{"n_head": 4, "qk_norm": false, "init_std_o": 0.0488, "doc_mask": true}
MLP neurons of a small language model. Each row is named by its layer, matrix (gate and up: input weights) and neuron, and shows model dimensions 112-207. Each number is 128 + 32 x the weight over its row's rms, rounded and kept within 0 to 255. Numbers have three digits each. A neuron's up and down rows have the sign that makes its largest values positive.
After each neuron's rows, "fires in" lists the words (lower case) most often at its 100 highest values on Wikipedia text that the model never trained on.

L3.gate366:110151159112091122159128160169158118141121088146108126154167127090143168090097163124176135081140106177124076115133140084143131122177111129193150091131098087168133173141152145115115115099136126154156180200126133127119090114119143180158094155144082141131107159160149170117147128096094110107
L3.up366:156096144105144142114120047104109124106101137128130171190086141100142101083101152157136137144174134128228130129111128207132141141121125131096128166142158123132224169077163188165173255150147133112138119106159142202110114091104160154123115115088099092156169157126179137123078093163203099139
fires in: "and", "to"

L7.gate32:179141000098134115131148135089120173118114128132106164094104136164085119123103115105152093104158097090087145162113074106107169130163132097143118115122146130162131146104121143063137156168177093121061066210157174113172139096092128070128138166124102166143149146145176139086127118125097205110
L7.up32:119121088131136149130178132070102129100143127155139086145097077081116084150166110184143112153122183090124079116151177133106125124154180130196122176142129180079104188147156069139128084066166136152065117090110130116154148136125166151143087189174090166125164133169118083119113145108083158114
fires in: "as", "most", "until", "an", "was", "is"

L8.gate471:087128163111139128123144159130176158154142105146104139122055146057169121106170138117139141138092133162127134193083132096098123160148114120128111101124150142117123080072124153124146116061129128116135111210158164165130132151124137125126179094171139158135128095198133165122090076157122114145
L8.up471:111161137087100122127095092085120088067143129146123132150088162115130164101162077085114103130180093134146125127109198161131154073110122122096172140159093121076141148134134174202109114103173120167117128133160141115124137172123132146151189100139123062083099161110128149143194062121165140105
fires in: "it", "he", "and", "party", "to", "total"

L6.gate24:157148104091089115156131080138111113059169143198153237145142165170128206136141109141143093071130179105135130119116083126087074112124086114121152137168126116092130163161112089138136172167093085057111146144094140128139140142188138186198103122132131088106145125105066158133130153111134107155
L6.up24:109166118143142092102182096066100207118115088127091128139084090101101066082097109145123117101137145161130143123128176123171149056107107053130072121110151106129096076061163106183142111131161104080154162113088134141124086119148135088131147069137152154113117186161037097110107116072167132108
fires in: "and", "a", "action"

L6.gate308:114132131161110148197168056139074101170115111124097106125178175071142180163117171133167145150151087152125149114101144142147138148106112130125186104129159133171150148111160100139159141151131148130153118128143096080131158065132144065158070139187153142169164056113105132128139055143145133093
L6.up308:074220086136108162149159104119102119155074089089192161141080167112076229145129145121150125133088145147074119119130172180160095141142097118194161137116138171153106106105147131184132144132062157114132156071125082138133147056100144087112105142141138135153125162185137055139085120103165105114
fires in: "of", "with", "for", "having"

L8.gate72:172116182090111109120122103115137158102137142139123103129151141121132189118142170098160112140068072135176118149131154109089113043204133136125111143078119090088138100125120165109191092083102137084122107092100105133078136127096104093105186153163107170134163109048155129126160136116118099105
L8.up72:134118137083097200134143077160132129116163119126118189125163125078137085076092134125076159175090113177092143123116126063107167164125068120140086184099128112061147176098112109164177107124149117099157143088145126200128096188133125061141120124143117096145121129173118148133130156109127133114
fires in: "all", "to", "well", "years"

L9.gate21:141108081171190115119102103171075145135125089074180098097099154166141113073130132135088156104108095128144053128115092089112160115156108114143125075125101146085110107158170140105166068115154143179111084154114167180153130172119159094116109186098116100133082120105118091067096121112129090161
L9.up21:171170057107111112135087131166149161102160139063101117128135175105138083119154158166074139090074125160106117096029111132153093140064131104100147113165111135113162186177146083132111155118145125057124122212113174094097152118069144118116105114143177052113146109152104120127144095101157120129
fires in: "its", "their", "of", "his", "itself"

L9.gate432:124159139107136103096115148118150058090155069081126166143127145123142064125080168156157140187162132102080137173174165096128146142151109104121146128149134151124119115138119116138134084109079105114166112127093131199147126059127194075162105181106088087052138063110110056116119127138136149095
L9.up432:159157051128149171109099187126136122132147104110149114129071127106147053154111138143156074118117110129157093131131103138119163158124201074101127130126075160162139131109179089095118108105096088108143111165120075153136058164066137118150102122141147103075112112117125042086120240122157166137
fires in: "its", "s", "his", "born", "their", "itself"

L10.gate431:135124111137080128152134165096142140142126167148109100044117138123096113144157097101128110060146139109124138119097168187038157136093104210171124143129153118100186156198142182049147082169150116107074113115125145096147132187152124074070059131129084131125154154146131099123150135145162170130
L10.up431:135090088081131171079116182144125136116126008156131114125164091122155161102142116145049112089097105168149148123119172110119102134121131134134137132155108117077134170107151084087098115114141138110127137128107094135149162152142077140097142122093106137146100122122081177163117141105141120142
fires in: "was", "has", "had", "also", "is"

L9.gate342:127106188190143119159111146122075112094108165152138102104147107105125105162133151166161158147182089112133109135079121118088104126130123007155114146142108109098135109162081080164176102090161089121156107134144135133162184093129138097140143164140103126141124129108166064086143077171120100173
L9.up342:116142126140177073176160084111139098111144146152112132145068106091096100102142109095109117109074118079095117064161132177046130131132133163117107104146174098158157071104126147103132092080114144146093168106157075129194053163124137148090153183116168108165124126130156160172127142110128082142
fires in: "as", "of", "to", "called", "than", "including"

L7.gate320:101153195151101163068068122146098170075113161168130157070044120133170063112143169134113149133074091091114091173128141148140148119174168109136074084112078127112135114120199159102079082164096144118196134127105102103119170088122130122170138111095111077163090166140175135112119135139129111161
L7.up320:134087046143069189184115145108128139136147068115147130090090123106135090126108140101084153072126098068145158112111100113113163099133176151096161138110151192154107149132149143078202137083090145157109152101132110137133095119076148102133126133087127077087137120144122089107093101108140130157
fires in: "his", "s", "her", "of"

L12.gate502:096165090132103177140183135173130123061128122153183083081143121194161171132160128167118160167180142116161126131145103143137128132130086101125144107120083082154096086122102095104167155112174074101054098095188125147145103116184129141106110204179152195168163124171107141095111063126122111135
L12.up502:170179119157182104099148123000145150152110136135181059074165117109074137135167107108100121147142159134115118122187148122127192112166103125121098106088145114198123134104187090094147085112106135134127133142072113130140167092167155121104137145117127089085110118115054120154140095143074118125
fires in: "a", "available"

L11.gate493:190129109129078137178135147118098145102104124088164192101145066084086119150108147100166117163119124111139123130132143169171142163118083168145131155087090077165082145099161111141157167079127137071147097119114102167110134150110075102108106103149101210125188137113115196092100139126121056145
L11.up493:168120103165130155095129096126174174194100171108123167139174147097065182116067078154080167125123051120102128113127185199181143117144079111073072136085080133101109088111068133124142161086112195116132151100131167129114076107148074113172155201120111122169165181120085174117107157154199081082
fires in: "to", "over", "at"

L6.gate470:115161091132149099088098188134150127167098171159123144105167106092096168139164105057084115148137117178136103104153178058146129135125167126150105118110120115158099141098179161130133133136097118105152132071101077133115146037122135121095083085169147124097171171159124134140111168128083165124
L6.up470:144158152130137117130125143156152121212124124116114102094083166094126168111196130120146149167084084134108171150129145158127122141182085191152087165116128140117157141115120060115147091100117179192174131152144099079193098124129126103156093146145059178137141141096148174095103145095172105050
fires in: "for", "in", "of", "to", "species"

L8.gate35:179122105063156143118182101140091212083110105120135124133142105141101139057121125121138159125070127139160131137164130130107115094146172138085083206142127100144148121152147138097158201157095079178086140086130135154122141190176180116123127142218063140100073139138079113081121159080122174080
L8.up35:118116129181129112131119061125114191124125140168140178132158079142118118198134127130151114160106133094160119067138159122196119163136116134108176118124147141115118158051148130054159156085140111135165171105143102124116112077138134121125103151168133211111099135188054117123151119097149162114
fires in: "a"

L6.gate311:149095167119163131111174145091162187122142119163151122114102145123110072178100179096104217156082132135052134207139138151132115149158153139127143123129102124137089125132168123099148130100061147111185170173084103136109108136154132121168138128144057127177123142110177102150062124143142080113
L6.up311:148114126108075138138082045143111161074105142133136155117137123119162109182080102098104165107180077134133122142139147167124158091142114147125132147120142042154166065070177164169104120176142119156135142154145148150112137156182123118158094138124121182191180130076158139026086080126195133152
fires in: "born", "played", "life", "a", "mother", "to"

L9.gate162:143127108130144100149103150141134100170046156145151111113115118116145124133117224093187154107124141102118086134175128113081196127143162136136113180116166117142162086107168154145088120120116097106189136115128164068109162117103154137130080130108211147125112115104097145097106107160091078120
L9.up162:133101139149117188140115102071130170073080174138077138130204149096131151123108167142117147114107130094178123081152104171140142141156078130114095082124099081144095147118092112097220101160084110118113143163052166098116131105094114104162149153150167124125196118143140147157108175105139057117
fires in: "such", "addition", "while", "described", "rather", "whilst"

L3.gate183:108196170087089125123105126199143145107134159170114123070127115098113110144153137093129081185162135185111155103073113170092047135134158130139123131101093128094139110111168149104132167102132201105136129086178102080163135167123139101121101151138140174091122127105111184206115137086096084171
L3.up183:162158142131102080107054064153127130111114169129175157094113084121077154077121170179089109123141144110074143109095135095112152188152111108115094124080100127171113153106177127124160143132062123163141116169152109125131145172097140164126172117133160071128186189098130121121099105102152103063
fires in: "to", "would", "could"

L2.gate323:110091179098086146059080138099115108099088169173149113140129133096168128145175094099137141082123112143147143120112150181164036102103105117188121142070092075147097124122106173078156138135070102146136091105093161100125106155146149055142125146131159182135157135099071144121089124175159154123
L2.up323:133126137187146176153102100130148158143085158070167111088081133068157096106142089101125090069117143144142112140146134132049092075110138166126146138087127129157132189132113101079133131107145140097185197168108138134185135116163164136110158084143130203148150126154151154096128137126182128107
fires in: "while", "what", "that", "who", "every", "this"

L8.gate299:125169100178136103153181129105102149131088142124046062142143125072142125137129218131165137122112103185126125093115139126102124079113162133163158142149121085105127132144095101167167197103079130117134134112118126077144139141107140143110144142140184173160113109128106106106109132065107093082
L8.up299:142137070137122152103152147091132100103176113147104148130071147109084163127135126097147158131139101118133084110142048168119118208168170111165134139170121114096060127170187139152132102220099060093120185127134193135139087075127136153134172165131125074134143092132125130091119113135121146130
fires in: "in", "of", "for"

L3.gate300:099112166109086178122136141157158102116108125095067099089102148103125133152105147151180150086125106120098115117112140176073152099099102131139156105073102125128134170128103134099142182057133070152162232181170060148160137111112131061123133177150146158146098155130108156116134160107187072096
L3.up300:127084172182164166119103131185138133115126144125090119117154146098174107100105129116121138101049148130146088120146100194148110081141118110172055110084145146161141140123156078133160143146117078098145140157164086145096122130126168094098178132098150132165116150124164163147097148085153148106
fires in: "which", "what", "that", "housatonic", "grande"

L9.gate254:127097160113095045097172129062089101130149160103115085135135167135135161075123163101150125139099154144187162093171090103099154146148135117159154171173161116178106148118187183117107157135127102099085097137090132140098121187179148103146098160172142169127165088126081130117106136142124114061
L9.up254:172126146119149132049151145190167167127117124207145085104118126138133120148151130139084151085128101135155127121164133134112163111119126190124169110070216140175145150135165140117174132111077114144142124173124180111167165099120159104105174095131155110110145093144167080124146131084119082066
fires in: "such", "more", "until", "most", "rather", "area"

L10.gate245:109107119172144138154148157148153159169161167046130072171198057123171127110147097073193066205138154114128138122130124153084096123112135131154161160133122138122166127134121104125120143138094175101155127082168083238174133125095075040220097125180091137162125111117134152164141100139131135060
L10.up245:127080123073133153127152149093101084143115148161066085132146123133121136125134160160135128174062109109135183212104069095127113162134194110099112102118097136061194084121118162111165075082143142102100128037123123070176080135098100078171121141118127097165044141099115102135158109108108119071
fires in: "in", "of", "at", "during", "with"

L7.gate82:121155115125094076037168091142136117117150106125104123097130088135137068117147168149156126165119124099072163166076131139121101156133127112089080134112033167118140099144129105099161121133144152142144145160139146119143133152118113142136188189147161119102130098133144034126096129107113146165
L7.up82:120145131107199109107145171068086077150105092168121132161065138109144061140110087119138145102096123145130128139098206153105142123102080067191103152117124088156152123156175110159138065159174146071160124115068104130142136146149208165109144099072157150077151169090115127112163093161156155124
fires in: "was", "war", "and", "newly", "being"

L7.gate402:097182148093070197127135099141200099118104112073083119144170126150110154085143109108165134141099112137121152145158113134120143156154082091187100117117156090160114161146175079150164141121111137153141126109109133162193120132097120082172096094166163131159131135150143140177102151135167113080
L7.up402:101120109090180140173051114157155124146132118085087119088115179141128134097130070094148097149094065162111123156145153139110172099125143097128148103133127166127099078104099137139129140071091152171120143065156188134123156151137095121129170115180146116109132207107108088091137093171127048099
fires in: "with", "in", "by", "of", "the"

L7.gate162:130085145146068173151166164162151121120122135177098094149125119074074110099163128135118129101126101100143065157137144104153169168139074096128097102139173103129165081119149130126164145068160187126141089187161118137134159058081118110098120149179146055167082155146090110127168069132098166160
L7.up162:105103132125116138164126096083121122114181121145159073120108153113139086105141097150069109123135143122102111080120134148088192090081076130104098135106140117105127166087157148112111145132105155109173220133128155174139171179101098113172137147186050095125144180201206123103166110160068100126
fires in: "to", "would", "not"

L8.gate252:097137103114099150174129137131129167149177079113150125111132171114080174093111114085082073096134076158170177116126135116116105158090139140104087182106153173135177131158138149136115153125172123147157123162075134096118129101183146099095152092101116155101183132093085157113089131125158109124
L8.up252:132167122153122059040097100123110174084080118093106115127173090126108121127164131106117155155137110134171122164152135167150125175141141143088092093135134101160121119099171139104075143109134087162105132133116160075091138109151158092109152168124173130152127165158096136140118093104086051126
fires in: "second", "community", "a", "one", "1", "common"